From a checkpoint of a small transformer trained on Wikipedia.
Size: 4 heads of 64, 19.7M parameters.
Architecture: LayerNorm before each block, learned positions.
MLP neurons of a small language model. Each row is named by its layer, matrix (up: input weights; down: output weights) and neuron, and shows model dimensions 32-127. Each number is 50 + 15 x the weight over its row's rms, rounded and kept within 0 to 99.
After each neuron's rows, "fires before" lists the tokens most often just after its 100 highest values on Wikipedia text that the model never trained on.

L7.up124:83 44 41 38 51 58 40 45 38 61 67 25 74 25 35 37 24 54 53 72 55 55 55 55 65 65 59 33 54 41 66 28 48 67 77 28 36 62 58 34 60 42 43 59 54 50 48 93 46 47 61 40 61 19 70 82 83 70 25 24 55 56 54 40 55 68 44 37 41 60 14 54 57 44 57 46 56 64 58 36 55 46 43 59 56 37 40 44 68 68 43 36 41 39 50 32
L7.down124:49 43 70 32 47 34 58 63 72 47 58 48 44 39 67 60 37 75 53 64 23 54 46 87 45 77 68 62 63 31 45 66 61 71 63 61 45 56 44 75 63 68 21 57 56 57 60 40 19 87 22 33 54 46 25 47 42 78 65 68 50 47 54 48 62 16 36 15 41 44 72 36 51 52 30 34 50 47 54 61 83 77 61 76 50 36 44 59 26 42 20 42 54 81 47 48
fires before: " |", ")", "-", " in"

L9.up952:59 50 68 60 52 75 60 52 65 58 66 46 43 59 44 33 38 65 34 44 55 47 40 36 51 28 54 69 61 41 49 36 56 54 61 37 53 35 77 58 57 61 29 37 45 43 20 46 67 72 50 40 73 14 61 50 56 49 48 51 31 38 39 47 46 64 60 41 36 23 50 53 40 56 57 40 51 24 27 44 48 21 47 52 60 45 61 61 47 69 58 68 41 06 48 51
L9.down952:61 40 69 50 27 59 42 46 50 36 62 44 58 60 20 26 36 41 57 36 62 60 34 55 53 40 43 22 26 10 15 41 52 64 74 53 31 72 61 45 51 64 47 37 61 67 22 58 43 72 34 43 73 37 99 44 67 41 52 77 42 51 24 57 63 70 43 51 32 25 75 86 46 61 65 59 87 49 19 51 42 52 72 66 49 52 52 48 46 79 55 48 33 29 50 56
fires before: "\n", " "

L8.up790:55 60 50 49 51 68 19 58 49 25 53 42 60 39 44 27 38 44 60 26 64 47 32 40 73 49 57 17 43 46 61 48 47 26 35 34 52 47 64 37 55 38 40 60 59 34 34 75 23 49 54 98 55 40 25 63 63 63 49 34 62 52 58 37 54 40 11 63 70 47 38 26 62 49 20 69 72 52 30 36 67 45 44 33 54 61 48 27 54 55 73 44 62 50 49 41
L8.down790:44 51 57 55 53 99 53 47 62 65 37 72 41 22 52 27 50 52 52 74 36 70 58 47 43 56 58 51 35 77 53 60 51 40 55 36 47 49 60 74 66 49 28 45 67 54 31 48 56 31 55 59 47 55 58 80 28 47 45 51 54 30 70 27 60 33 22 18 45 81 60 54 33 46 88 56 42 46 31 33 66 65 41 63 59 29 55 29 40 49 46 79 37 45 24 46
fires before: "1", "0", "2", ";", " "

L6.up58:49 58 69 70 54 58 34 41 42 66 59 50 43 44 29 26 31 69 61 50 49 49 55 55 40 45 69 43 59 30 49 50 50 60 59 44 37 45 47 50 40 59 53 39 53 50 42 74 61 50 57 47 76 25 57 89 57 43 49 68 28 24 67 51 52 56 23 61 31 45 50 72 26 38 40 55 54 45 48 29 66 20 63 53 64 18 70 25 39 40 55 39 57 29 52 49
L6.down58:62 72 51 77 47 58 44 40 45 32 50 46 51 55 50 42 36 50 34 38 55 57 36 51 57 31 35 16 41 35 31 40 50 74 53 26 39 41 52 55 54 36 80 44 45 57 41 62 64 76 52 52 48 22 74 50 71 15 51 67 54 68 30 42 70 47 39 37 61 59 52 47 30 34 52 78 58 39 48 68 36 59 52 45 66 45 46 59 30 73 53 33 31 12 54 57
fires before: "\n", " "

L6.up25:51 54 64 36 33 60 47 43 59 24 52 28 53 48 41 38 41 54 87 15 53 66 38 52 54 62 82 07 49 51 56 61 61 49 71 41 61 68 38 61 51 32 26 77 50 65 78 45 56 35 29 68 56 61 06 44 36 73 59 72 53 44 67 47 53 40 50 74 52 25 54 41 53 48 18 49 50 58 51 43 45 39 43 34 34 71 30 42 36 95 46 33 47 47 31 43
L6.down25:37 66 20 23 64 89 33 56 51 52 19 77 28 35 42 55 32 69 50 79 47 51 62 52 50 65 48 56 76 70 44 55 55 74 65 38 42 65 82 51 47 44 81 49 54 69 58 36 65 75 37 56 47 69 24 65 55 52 62 66 52 47 48 51 57 65 32 63 39 22 39 47 63 51 30 37 46 62 61 43 57 60 41 44 51 65 16 69 24 64 09 56 36 71 53 36
fires before: "1", "2", "4", "5", "6", "8"

L8.up73:90 49 83 54 56 58 64 44 51 42 63 62 41 60 41 36 43 44 47 42 45 36 56 27 40 57 42 32 58 62 47 44 22 55 79 43 45 40 86 37 47 58 52 61 33 49 38 73 65 75 56 52 45 29 82 27 70 57 42 56 23 54 59 40 67 58 44 38 38 18 57 61 46 34 63 20 25 25 34 62 63 09 60 42 64 42 46 65 58 70 67 46 59 58 49 53
L8.down73:50 40 64 52 68 37 51 69 36 40 61 63 39 47 40 47 65 31 57 78 83 65 36 39 57 56 33 41 57 68 56 60 73 45 58 35 45 25 63 35 72 09 41 38 56 39 27 57 60 46 37 59 32 64 49 49 62 45 56 44 62 51 58 38 60 53 41 55 31 60 64 51 24 63 22 44 43 41 15 67 48 51 48 56 54 55 22 36 37 60 24 50 62 35 44 58
fires before: "|", "\n", "-"

L11.up775:58 37 28 68 76 61 11 35 52 49 80 74 33 55 43 24 39 48 67 48 58 67 40 69 51 61 36 64 30 36 62 53 49 44 50 53 58 62 38 43 74 52 63 45 70 18 34 51 51 52 68 56 44 56 52 44 36 35 40 65 75 24 33 48 45 53 58 62 66 52 51 22 61 64 47 56 62 73 43 43 65 61 67 47 49 65 56 50 72 39 85 54 49 49 46 52
L11.down775:40 54 67 51 36 52 46 53 48 51 52 33 18 51 45 53 61 41 24 44 36 39 42 68 43 43 46 28 60 56 79 59 50 42 25 71 51 04 62 58 83 63 62 39 62 46 43 52 52 55 59 43 53 71 41 63 56 40 55 43 51 57 58 38 57 54 54 13 43 69 35 55 57 51 41 72 57 46 72 41 42 45 77 51 45 45 56 35 30 78 44 57 65 43 18 37
fires before: "0", "1", "2", ".", "6", "5"

L7.up62:60 47 62 69 53 33 43 48 64 54 56 33 59 46 48 48 38 48 58 29 54 57 44 40 61 33 60 56 65 29 59 47 27 31 49 72 57 67 39 44 36 71 33 52 36 59 43 65 51 68 56 74 81 55 69 39 59 73 36 76 59 09 56 65 51 33 31 46 29 26 47 41 27 49 31 53 23 41 50 50 51 35 68 47 54 56 75 50 38 59 56 33 41 18 48 49
L7.down62:45 67 36 77 67 49 73 64 56 37 45 51 35 32 91 27 37 46 36 55 39 49 53 39 41 46 41 40 65 14 34 66 60 58 46 48 46 46 58 68 65 59 27 64 52 58 24 62 72 56 51 38 57 54 71 24 42 40 54 44 26 45 44 47 54 41 56 56 33 71 82 59 32 63 50 71 47 79 54 58 46 70 34 52 69 36 53 66 45 62 59 59 57 33 37 53
fires before: "\n", "1", "4", " |", " ", "3"

L6.up831:58 55 44 63 72 62 24 34 60 39 68 60 35 37 45 34 39 73 40 56 56 59 77 51 44 71 80 55 68 15 53 57 59 42 51 38 55 54 55 36 24 54 22 46 32 67 35 43 63 40 32 65 59 44 53 62 61 75 68 47 69 50 31 28 59 47 35 43 59 37 42 42 66 52 30 33 40 52 61 44 53 63 59 39 51 80 41 72 34 45 80 40 14 22 36 39
L6.down831:33 51 17 62 74 52 27 32 69 33 30 63 49 33 64 26 67 73 74 63 64 54 56 48 24 61 58 51 66 40 24 56 49 56 59 47 36 47 53 31 47 77 34 52 51 66 75 61 67 38 30 43 36 43 31 64 61 23 59 56 14 45 66 51 55 52 75 47 56 42 33 36 56 35 45 46 65 46 36 48 45 67 63 66 48 47 61 51 44 75 47 73 31 49 29 31
fires before: "9", "5", "8", "2", "6"

L14.up827:46 48 50 62 59 38 43 54 34 31 65 38 33 53 43 54 63 34 60 30 65 56 47 57 46 77 37 23 44 34 73 48 48 60 71 52 54 70 47 64 33 24 69 84 46 58 23 52 37 50 39 48 79 67 51 25 60 64 36 78 33 26 46 57 70 35 33 58 22 48 55 72 32 66 26 62 55 39 70 51 46 27 48 20 37 43 35 58 40 49 51 41 70 52 89 35
L14.down827:70 57 46 46 54 84 82 47 69 41 43 34 60 40 68 38 15 33 59 62 43 69 67 49 68 52 52 46 53 51 76 49 44 65 47 51 30 71 43 52 09 70 44 51 19 71 46 50 59 66 41 32 29 48 51 54 41 48 37 57 49 55 50 51 47 41 44 37 42 91 58 81 56 55 23 46 69 62 60 19 56 64 53 36 27 51 56 49 27 55 35 49 50 58 38 38
fires before: " |"

L8.up853:44 54 37 86 72 62 48 52 58 36 55 70 56 53 47 18 29 61 36 21 55 33 32 38 36 41 63 48 45 62 60 54 46 48 66 61 51 47 19 36 50 36 94 41 59 67 37 48 41 73 62 80 52 49 49 43 35 61 56 39 52 29 57 67 61 25 30 48 49 40 55 73 42 47 64 72 53 50 58 50 43 46 26 34 58 35 46 30 44 51 51 20 36 29 33 33
L8.down853:68 46 63 45 83 49 59 46 50 70 45 49 54 29 34 34 41 68 66 44 52 52 54 77 52 45 42 20 45 47 38 38 16 73 51 47 28 73 52 13 01 58 50 48 45 64 33 70 41 59 38 72 62 52 61 38 65 62 17 58 51 47 66 48 36 65 37 40 29 42 63 62 50 77 43 50 59 38 42 34 48 45 25 39 57 52 37 34 58 68 16 45 32 28 54 61
fires before: " |", ":"

L11.up835:67 64 55 71 60 57 67 49 76 45 38 32 49 54 43 42 29 73 66 53 40 71 58 48 49 57 52 48 74 57 65 45 21 48 71 63 42 46 52 75 61 67 52 37 49 62 48 65 24 24 59 55 56 41 54 66 47 44 59 82 31 26 55 77 43 62 52 53 54 33 30 70 55 39 50 83 49 67 31 66 67 42 47 74 57 70 30 50 55 95 80 45 52 43 49 50
L11.down835:40 43 51 51 50 65 35 60 38 49 55 69 61 22 45 52 57 58 35 69 49 21 41 56 57 40 74 56 45 60 35 52 59 32 38 48 39 28 61 52 68 32 61 27 53 57 51 46 35 43 78 43 60 54 63 53 47 42 21 39 29 57 36 27 55 34 49 28 46 57 56 34 44 48 55 44 62 53 74 66 34 43 38 40 66 59 38 44 58 09 35 50 91 46 69 44
fires before: "1", "2", "0", "3", "5", "4"

L14.up971:59 52 29 83 10 34 25 41 40 47 44 56 49 64 48 22 72 44 54 42 49 30 31 27 48 58 58 74 37 55 58 36 44 38 43 45 57 53 42 28 68 45 29 50 44 48 36 66 31 40 78 84 59 59 39 38 17 24 44 78 60 37 78 48 55 32 47 76 33 44 63 61 39 29 36 54 31 61 47 76 40 62 76 70 63 68 48 61 33 51 70 39 45 33 58 55
L14.down971:79 31 56 47 52 64 41 45 35 19 50 34 55 42 45 72 56 30 36 63 64 80 43 52 55 54 33 28 61 46 61 53 46 47 21 38 31 49 40 47 80 27 08 70 50 79 30 44 54 71 54 49 57 61 40 53 67 58 49 60 62 44 36 75 48 61 62 24 67 44 47 35 12 43 62 24 44 38 48 40 57 36 34 45 42 62 54 76 49 51 53 59 33 60 68 45
fires before: "0", "9"

L6.up545:43 66 44 36 53 82 20 44 78 53 66 61 34 34 44 54 40 61 54 40 53 53 73 47 39 65 70 39 63 39 56 73 46 41 52 20 60 42 63 47 34 31 36 54 30 57 50 75 58 28 42 58 50 54 29 72 40 61 54 50 49 38 54 54 47 35 40 68 49 15 60 51 43 55 23 42 35 61 61 48 43 67 59 31 59 86 48 72 20 54 53 24 34 48 26 31
L6.down545:57 76 33 51 60 69 25 53 73 22 42 40 46 34 54 22 43 60 56 60 44 32 99 46 47 47 51 64 55 28 36 77 32 53 85 37 38 75 59 51 54 65 33 53 59 81 84 45 61 67 50 44 47 46 53 46 59 64 41 54 60 48 75 63 56 35 68 59 46 26 23 50 70 29 32 32 28 54 45 62 68 75 53 64 51 49 51 54 56 61 52 38 12 29 50 33
fires before: "9", "8", "7", "5", "6", "3"

L15.up125:68 41 66 83 43 48 51 51 51 34 64 61 62 83 27 38 37 32 70 50 48 61 29 72 60 36 39 59 61 26 49 56 36 54 46 60 66 56 46 48 58 45 44 73 27 32 23 51 34 35 75 55 60 44 40 53 58 58 37 45 32 49 52 40 60 40 31 47 62 43 48 59 60 30 33 47 31 67 54 49 29 56 75 43 11 61 73 63 43 54 78 31 36 24 52 26
L15.down125:23 37 55 64 67 72 40 36 37 50 47 64 59 63 40 49 53 30 35 67 74 28 47 35 45 36 55 61 58 43 51 50 57 80 58 54 55 40 63 56 47 36 47 55 56 53 59 51 36 48 39 64 35 42 46 62 31 19 63 50 82 51 28 59 67 58 52 67 76 68 57 29 52 40 67 83 76 15 47 51 48 16 59 50 80 39 60 51 42 75 50 27 67 56 50 56
fires before: "1", "2", " "

L14.up797:40 78 58 87 24 84 33 19 67 44 81 36 57 68 54 62 56 57 50 75 47 52 28 48 37 38 52 18 71 52 50 55 59 35 35 54 75 66 52 31 53 14 49 41 64 75 60 44 50 34 60 76 58 52 41 53 70 88 61 47 83 53 41 63 64 52 68 61 40 47 36 38 43 55 52 30 40 17 48 62 59 62 41 54 33 67 78 67 41 38 45 25 35 50 38 60
L14.down797:49 56 51 21 55 32 49 51 33 65 47 92 35 32 50 52 50 78 48 59 74 51 64 46 58 47 57 42 79 56 52 63 36 51 67 57 54 63 60 44 71 66 69 43 18 38 47 64 23 32 45 74 48 28 53 71 30 45 46 64 25 39 62 53 47 71 32 86 66 63 36 74 45 76 43 72 56 33 24 57 47 61 31 51 46 75 46 50 42 45 57 58 40 30 64 43
fires before: "1", "0", "2", "ate"

L15.up527:55 39 35 56 48 57 36 49 30 17 48 55 47 70 33 39 52 77 42 48 65 37 38 53 24 56 30 56 61 77 57 63 35 52 56 38 45 54 62 29 45 49 50 72 44 49 23 48 35 62 72 57 43 16 51 53 58 46 42 57 87 55 53 70 75 62 35 45 39 36 45 48 32 41 55 62 46 53 56 28 58 47 53 70 51 62 36 65 36 71 24 26 65 31 75 69
L15.down527:78 43 64 30 40 34 58 44 40 84 29 51 56 20 75 82 79 54 55 40 47 39 23 47 57 70 62 62 70 44 43 54 81 55 54 68 57 61 53 48 35 61 21 56 36 81 39 41 59 54 21 27 44 60 75 37 77 64 40 50 72 91 44 39 30 53 58 41 64 68 47 45 69 70 51 08 44 37 45 60 72 34 33 46 55 30 56 58 44 28 48 56 45 55 38 50
fires before: " |", "\n", ";", ")", " was"

L9.up335:37 41 62 55 75 45 45 59 44 46 41 29 59 31 37 22 27 76 69 66 46 60 42 36 40 51 90 51 71 67 50 60 43 44 79 27 52 61 61 25 44 74 48 54 47 65 43 59 76 55 64 63 43 46 70 76 41 68 60 39 63 54 62 41 48 61 25 48 36 43 65 58 29 23 60 67 25 59 42 18 57 13 32 50 62 35 46 61 43 45 51 50 39 45 58 42
L9.down335:42 47 15 79 54 39 67 50 55 54 64 35 37 13 49 53 53 68 76 60 49 47 45 48 56 67 60 40 34 54 56 35 58 27 75 60 46 74 37 58 29 62 68 67 53 71 53 46 26 32 41 80 59 50 69 63 52 49 46 26 39 52 62 22 48 63 54 23 31 66 61 96 68 38 63 70 46 31 33 34 51 39 58 75 52 20 64 08 84 71 56 53 51 70 37 26
fires before: "\n", " ", "-", " Qualification"

L9.up356:42 51 45 55 59 42 39 63 43 53 60 36 55 59 45 29 69 45 53 27 72 43 27 60 63 76 35 21 57 14 55 49 41 76 63 46 60 41 42 41 60 70 49 43 78 48 64 59 41 62 31 47 63 66 23 64 61 72 29 60 57 50 68 31 58 15 36 57 38 67 73 63 76 49 24 50 35 40 24 41 64 27 33 60 74 77 74 50 65 43 44 20 72 50 61 38
L9.down356:48 64 53 45 73 43 24 42 52 52 32 38 55 31 33 22 42 39 64 34 43 61 48 46 64 59 41 69 45 58 66 58 72 56 46 54 50 46 37 28 73 61 41 37 46 42 70 29 34 25 63 59 50 83 53 44 22 82 55 50 29 61 73 49 44 30 38 57 41 65 80 37 37 33 69 59 65 47 55 49 38 46 32 52 50 40 48 14 56 18 42 53 62 32 87 42
fires before: " ", "1", "2", "0", "3"

L8.up507:33 60 69 64 76 56 40 38 78 52 67 45 51 35 40 55 61 68 50 40 37 48 51 44 29 50 71 52 59 47 71 66 46 34 72 31 54 73 41 21 11 65 36 41 26 71 61 55 58 36 70 64 60 26 32 89 55 44 58 60 47 30 65 40 58 53 36 47 69 43 46 71 85 34 60 35 19 61 23 45 54 55 74 25 59 80 35 45 48 63 69 45 25 45 32 54
L8.down507:55 53 33 79 57 46 35 64 63 49 35 78 44 38 41 39 50 40 39 29 33 53 69 66 41 50 47 50 44 20 49 72 32 82 43 66 60 60 57 41 47 56 36 15 55 93 72 68 41 59 26 62 69 29 43 47 57 50 65 52 31 44 64 48 48 53 72 63 60 54 50 47 51 57 38 25 55 42 35 47 47 52 53 53 67 60 41 42 72 74 48 63 26 17 33 52
fires before: "9", "8", "1", "7", ",", "4"

L9.up194:60 57 53 49 63 46 49 39 49 46 44 51 55 61 33 47 46 66 48 46 33 31 53 42 42 61 63 18 41 48 48 56 12 38 32 53 49 63 45 49 21 51 32 10 50 58 66 41 58 49 71 50 60 28 16 63 40 41 53 35 78 38 76 59 62 42 42 56 51 37 41 55 81 32 61 65 20 65 45 30 58 56 78 12 54 78 17 45 43 59 55 43 14 62 47 42
L9.down194:43 72 30 54 53 36 45 37 65 51 59 54 41 18 28 71 49 35 71 48 36 64 47 80 32 64 44 44 62 44 36 38 30 57 80 35 46 21 40 42 42 77 62 42 41 59 64 64 53 47 39 48 62 30 44 74 85 50 46 42 47 43 42 74 55 94 42 61 64 39 41 55 56 59 55 28 87 37 61 27 37 33 53 59 40 58 60 71 59 84 37 48 56 23 44 46
fires before: "1", "2", "0", ",", " ", "9"

L13.up343:44 67 39 59 82 36 38 41 54 42 50 49 33 46 43 61 21 41 58 27 71 51 68 48 54 55 34 25 38 43 63 65 53 38 67 37 57 39 57 51 23 68 48 66 31 51 72 53 42 80 57 52 60 48 48 84 67 55 61 29 27 47 51 83 80 51 46 74 40 60 66 73 44 65 54 59 72 25 70 54 49 45 38 27 21 68 35 67 52 66 44 51 51 17 51 38
L13.down343:56 46 55 54 37 56 57 41 55 63 42 26 50 59 42 34 43 72 35 57 55 49 61 53 37 49 43 51 58 37 71 54 21 70 45 26 53 45 45 46 32 53 57 48 53 62 60 57 54 59 18 46 47 54 71 18 73 71 61 53 70 92 77 36 59 73 48 61 51 60 39 50 54 55 51 37 54 31 36 38 94 66 66 33 84 59 30 38 29 40 35 48 60 61 36 71
fires before: " |", ":", "0", " of", "("

L13.up953:53 83 65 48 52 35 47 28 52 56 66 40 58 40 43 39 45 73 43 27 55 52 20 54 50 37 45 40 52 88 67 29 47 28 50 15 57 74 41 56 70 50 19 31 36 41 66 66 41 47 75 76 45 29 39 42 55 28 44 75 72 68 60 59 75 52 30 59 48 55 74 38 62 40 63 56 38 58 26 69 30 33 53 43 62 78 50 49 48 48 45 57 37 24 37 45
L13.down953:69 40 63 60 33 38 54 74 52 19 54 42 43 61 60 52 84 33 30 51 60 70 67 99 34 48 52 39 54 29 47 31 48 57 59 67 68 59 58 65 42 55 45 71 58 64 38 43 33 41 40 44 38 59 55 67 77 52 50 48 42 57 48 62 52 52 37 58 66 69 37 36 33 44 33 60 57 56 54 55 68 35 25 54 57 59 61 64 51 72 47 65 29 23 57 47
fires before: "9", "0", "2", "1", "5"

L13.up170:69 65 56 46 35 84 27 32 56 40 63 42 42 42 36 39 44 33 36 57 70 60 19 64 52 55 40 64 43 21 81 54 63 47 45 59 54 36 50 03 66 67 42 17 52 75 41 53 44 29 54 47 44 29 38 61 58 80 41 50 66 29 63 35 64 55 49 49 56 15 42 42 42 42 42 49 49 53 53 47 61 31 38 29 46 78 38 66 54 47 73 66 32 21 41 32
L13.down170:54 57 49 39 33 65 59 26 57 33 39 47 53 71 19 56 41 44 37 32 49 54 43 30 40 26 49 70 59 65 42 53 52 74 35 50 55 26 45 20 70 31 40 70 51 24 82 57 38 55 70 67 29 16 53 58 54 33 69 60 71 62 34 49 44 53 45 18 46 68 59 42 34 52 82 48 76 04 45 69 47 67 59 68 54 62 44 56 50 37 10 50 89 60 43 88
fires before: "1", "0", "2", "The"

L9.up762:59 70 70 35 76 55 57 47 39 52 41 32 49 42 54 41 67 65 47 64 70 58 44 50 61 26 50 33 68 11 53 45 37 64 67 54 54 57 42 63 65 21 34 78 55 70 55 60 46 78 24 52 47 64 56 77 76 77 29 67 33 64 43 40 76 66 23 38 35 43 44 67 56 44 37 21 38 49 39 61 49 31 43 50 57 22 54 37 69 38 17 54 42 25 51 40
L9.down762:79 14 53 42 25 55 69 63 91 40 60 70 47 46 52 58 34 36 51 81 27 63 31 48 53 51 33 64 58 79 53 47 27 68 63 53 36 69 61 31 56 52 29 51 49 32 40 41 32 40 63 46 36 47 80 37 27 48 47 73 47 73 51 42 48 47 55 55 60 45 72 64 71 63 51 54 53 40 61 46 50 52 69 75 44 60 43 52 49 58 16 32 44 24 47 48
fires before: " |", " relay", " century", " (", " place", " anniversary"

L7.up898:62 58 88 49 68 27 56 49 51 61 78 44 52 30 60 41 34 60 37 38 55 52 50 42 35 45 80 39 71 33 49 61 39 69 55 29 53 29 51 42 36 65 49 54 54 57 50 64 46 90 63 71 63 10 66 50 64 44 55 68 23 36 54 34 49 61 54 49 36 21 58 66 43 50 56 48 11 48 46 58 51 00 51 30 59 45 39 83 59 80 56 51 52 19 46 52
L7.down898:61 39 48 81 46 33 54 41 34 37 75 47 42 33 21 41 65 33 48 70 58 71 51 40 50 50 61 32 45 58 40 59 74 60 64 28 54 47 73 30 50 46 44 56 54 83 35 62 56 22 41 63 43 39 28 59 59 31 65 53 54 43 65 18 68 38 43 35 66 59 49 36 19 42 52 56 38 56 25 30 69 63 62 65 44 51 30 40 54 83 38 47 43 55 26 49
fires before: "|", "\n", " "

L6.up642:41 44 71 39 44 45 12 40 72 54 63 09 71 59 34 62 55 62 49 57 48 51 43 28 49 43 03 16 67 54 45 46 35 47 66 53 52 73 56 21 33 58 15 47 64 46 33 46 58 61 67 58 56 48 56 49 83 68 42 54 56 47 36 84 58 58 51 60 42 71 69 46 57 31 66 31 61 54 46 45 37 08 40 53 53 41 55 46 55 79 30 61 67 50 68 49
L6.down642:59 69 54 73 68 34 66 52 57 50 41 46 71 41 49 39 43 27 35 37 69 59 00 27 69 63 26 66 65 55 54 39 44 26 43 77 59 78 71 44 38 74 28 50 55 56 57 57 20 57 64 12 62 66 78 43 49 27 66 58 59 29 48 62 59 65 15 79 61 52 37 48 66 40 23 36 65 34 41 58 43 42 42 47 53 38 67 32 67 44 40 23 70 42 55 49
fires before: " |", "\n", " was", "2", " ", "N"

L15.up946:44 66 51 67 59 47 36 50 44 37 53 55 65 60 42 66 36 54 52 40 47 41 29 43 50 48 50 29 62 61 45 74 39 46 61 48 50 64 51 68 44 60 46 53 57 80 75 45 52 67 37 23 59 49 62 26 19 45 49 51 49 44 57 52 77 28 70 65 53 29 48 70 46 58 71 40 53 44 44 63 42 48 83 45 56 78 55 60 49 53 55 43 60 41 38 14
L15.down946:41 60 53 54 36 33 45 60 59 39 59 74 29 47 75 33 42 81 64 49 35 40 68 61 32 57 23 81 49 49 43 63 40 47 41 30 38 50 47 74 49 25 44 52 74 62 72 51 38 62 45 53 24 53 62 44 77 41 43 55 38 43 38 57 86 31 18 49 45 52 52 35 56 43 33 48 44 34 42 63 64 36 47 58 47 50 59 70 44 46 68 30 53 64 43 42
fires before: " to", " in", " as", " by", " for"

L8.up443:46 50 66 58 25 40 46 69 71 39 52 54 79 61 59 43 33 49 66 46 47 52 47 55 25 50 40 41 41 66 32 49 15 04 56 33 19 32 81 41 57 39 64 55 39 51 50 27 39 58 55 41 56 56 65 74 60 44 32 61 20 47 57 68 74 44 48 51 30 36 31 44 58 34 27 46 63 38 50 68 58 52 50 33 64 57 57 63 72 63 84 60 32 32 35 38
L8.down443:64 57 39 48 51 59 53 29 37 55 28 51 46 38 54 44 35 81 23 41 42 44 55 41 66 58 74 51 48 49 99 46 41 53 49 49 99 39 48 74 41 57 54 29 53 40 37 56 46 39 54 36 47 20 45 41 33 83 75 51 56 53 40 46 45 63 49 36 47 71 48 45 42 58 57 75 45 64 29 46 41 76 42 50 49 34 24 49 42 51 46 34 68 55 61 36
fires before: "0", "1", "3", "5", "8", "6"

L11.up1008:40 52 31 71 50 68 37 61 54 37 45 33 46 72 46 31 63 27 56 66 54 55 62 39 67 53 60 45 57 16 77 54 46 51 48 56 57 23 57 70 55 71 75 46 73 86 62 70 38 40 36 48 54 57 38 61 53 66 50 81 52 27 66 44 58 43 46 60 73 34 88 62 71 46 26 54 71 44 57 53 50 49 53 41 61 77 66 56 80 47 56 31 38 47 71 32
L11.down1008:29 65 34 59 77 73 27 55 40 37 35 83 35 41 47 34 33 49 58 42 48 61 22 59 54 71 76 47 30 42 54 43 68 50 46 42 71 18 51 62 60 33 45 27 40 46 65 52 45 52 40 51 37 56 32 57 59 74 40 69 72 55 46 56 66 64 55 49 15 59 31 44 30 61 57 69 71 34 53 64 34 50 39 31 75 19 56 57 42 33 66 68 59 60 50 41
fires before: "1", ";", "3", "5", " |", "2"

L11.up127:38 62 57 65 67 67 48 54 42 53 25 52 36 30 40 36 20 66 70 59 39 50 37 41 71 38 63 59 85 23 45 42 58 46 68 27 52 60 67 56 43 53 28 47 47 50 39 70 46 56 37 65 74 18 43 52 72 60 55 50 28 51 55 63 53 52 35 70 48 20 63 57 53 22 39 59 42 28 37 38 61 33 41 55 65 50 31 40 59 65 48 52 55 52 27 58
L11.down127:40 35 58 50 64 43 48 27 50 61 69 79 54 38 64 28 42 53 36 62 63 30 42 36 70 51 32 40 38 52 38 40 78 76 18 63 39 43 33 34 47 70 50 44 36 39 50 73 36 68 34 43 43 57 75 25 59 47 55 29 60 60 36 17 40 62 46 39 46 58 38 97 43 65 64 48 34 52 40 55 58 39 40 83 54 36 36 28 68 64 63 85 38 60 38 39
fires before: "\n", " "

L7.up374:57 54 64 91 67 58 50 43 43 41 54 51 70 69 45 47 58 75 76 32 70 59 39 58 75 46 70 54 68 51 49 33 37 54 55 44 50 47 64 53 28 52 66 57 87 67 35 45 39 72 50 20 73 47 27 40 74 58 53 52 27 44 61 57 39 53 61 86 40 39 06 63 55 63 43 21 34 36 35 55 58 45 52 41 47 76 42 54 48 51 80 43 46 46 35 31
L7.down374:48 58 50 74 58 28 66 71 16 29 44 49 57 45 34 23 36 24 33 33 37 53 76 37 47 45 45 44 54 55 39 60 25 68 61 41 61 71 62 65 20 45 32 69 64 51 49 39 19 60 42 49 61 45 35 17 75 60 29 63 50 40 63 62 45 74 47 70 46 47 56 33 43 62 63 70 59 45 26 56 51 36 57 37 53 49 48 75 73 75 48 44 54 48 74 48
fires before: " to", " as", " with", " by", " in", " "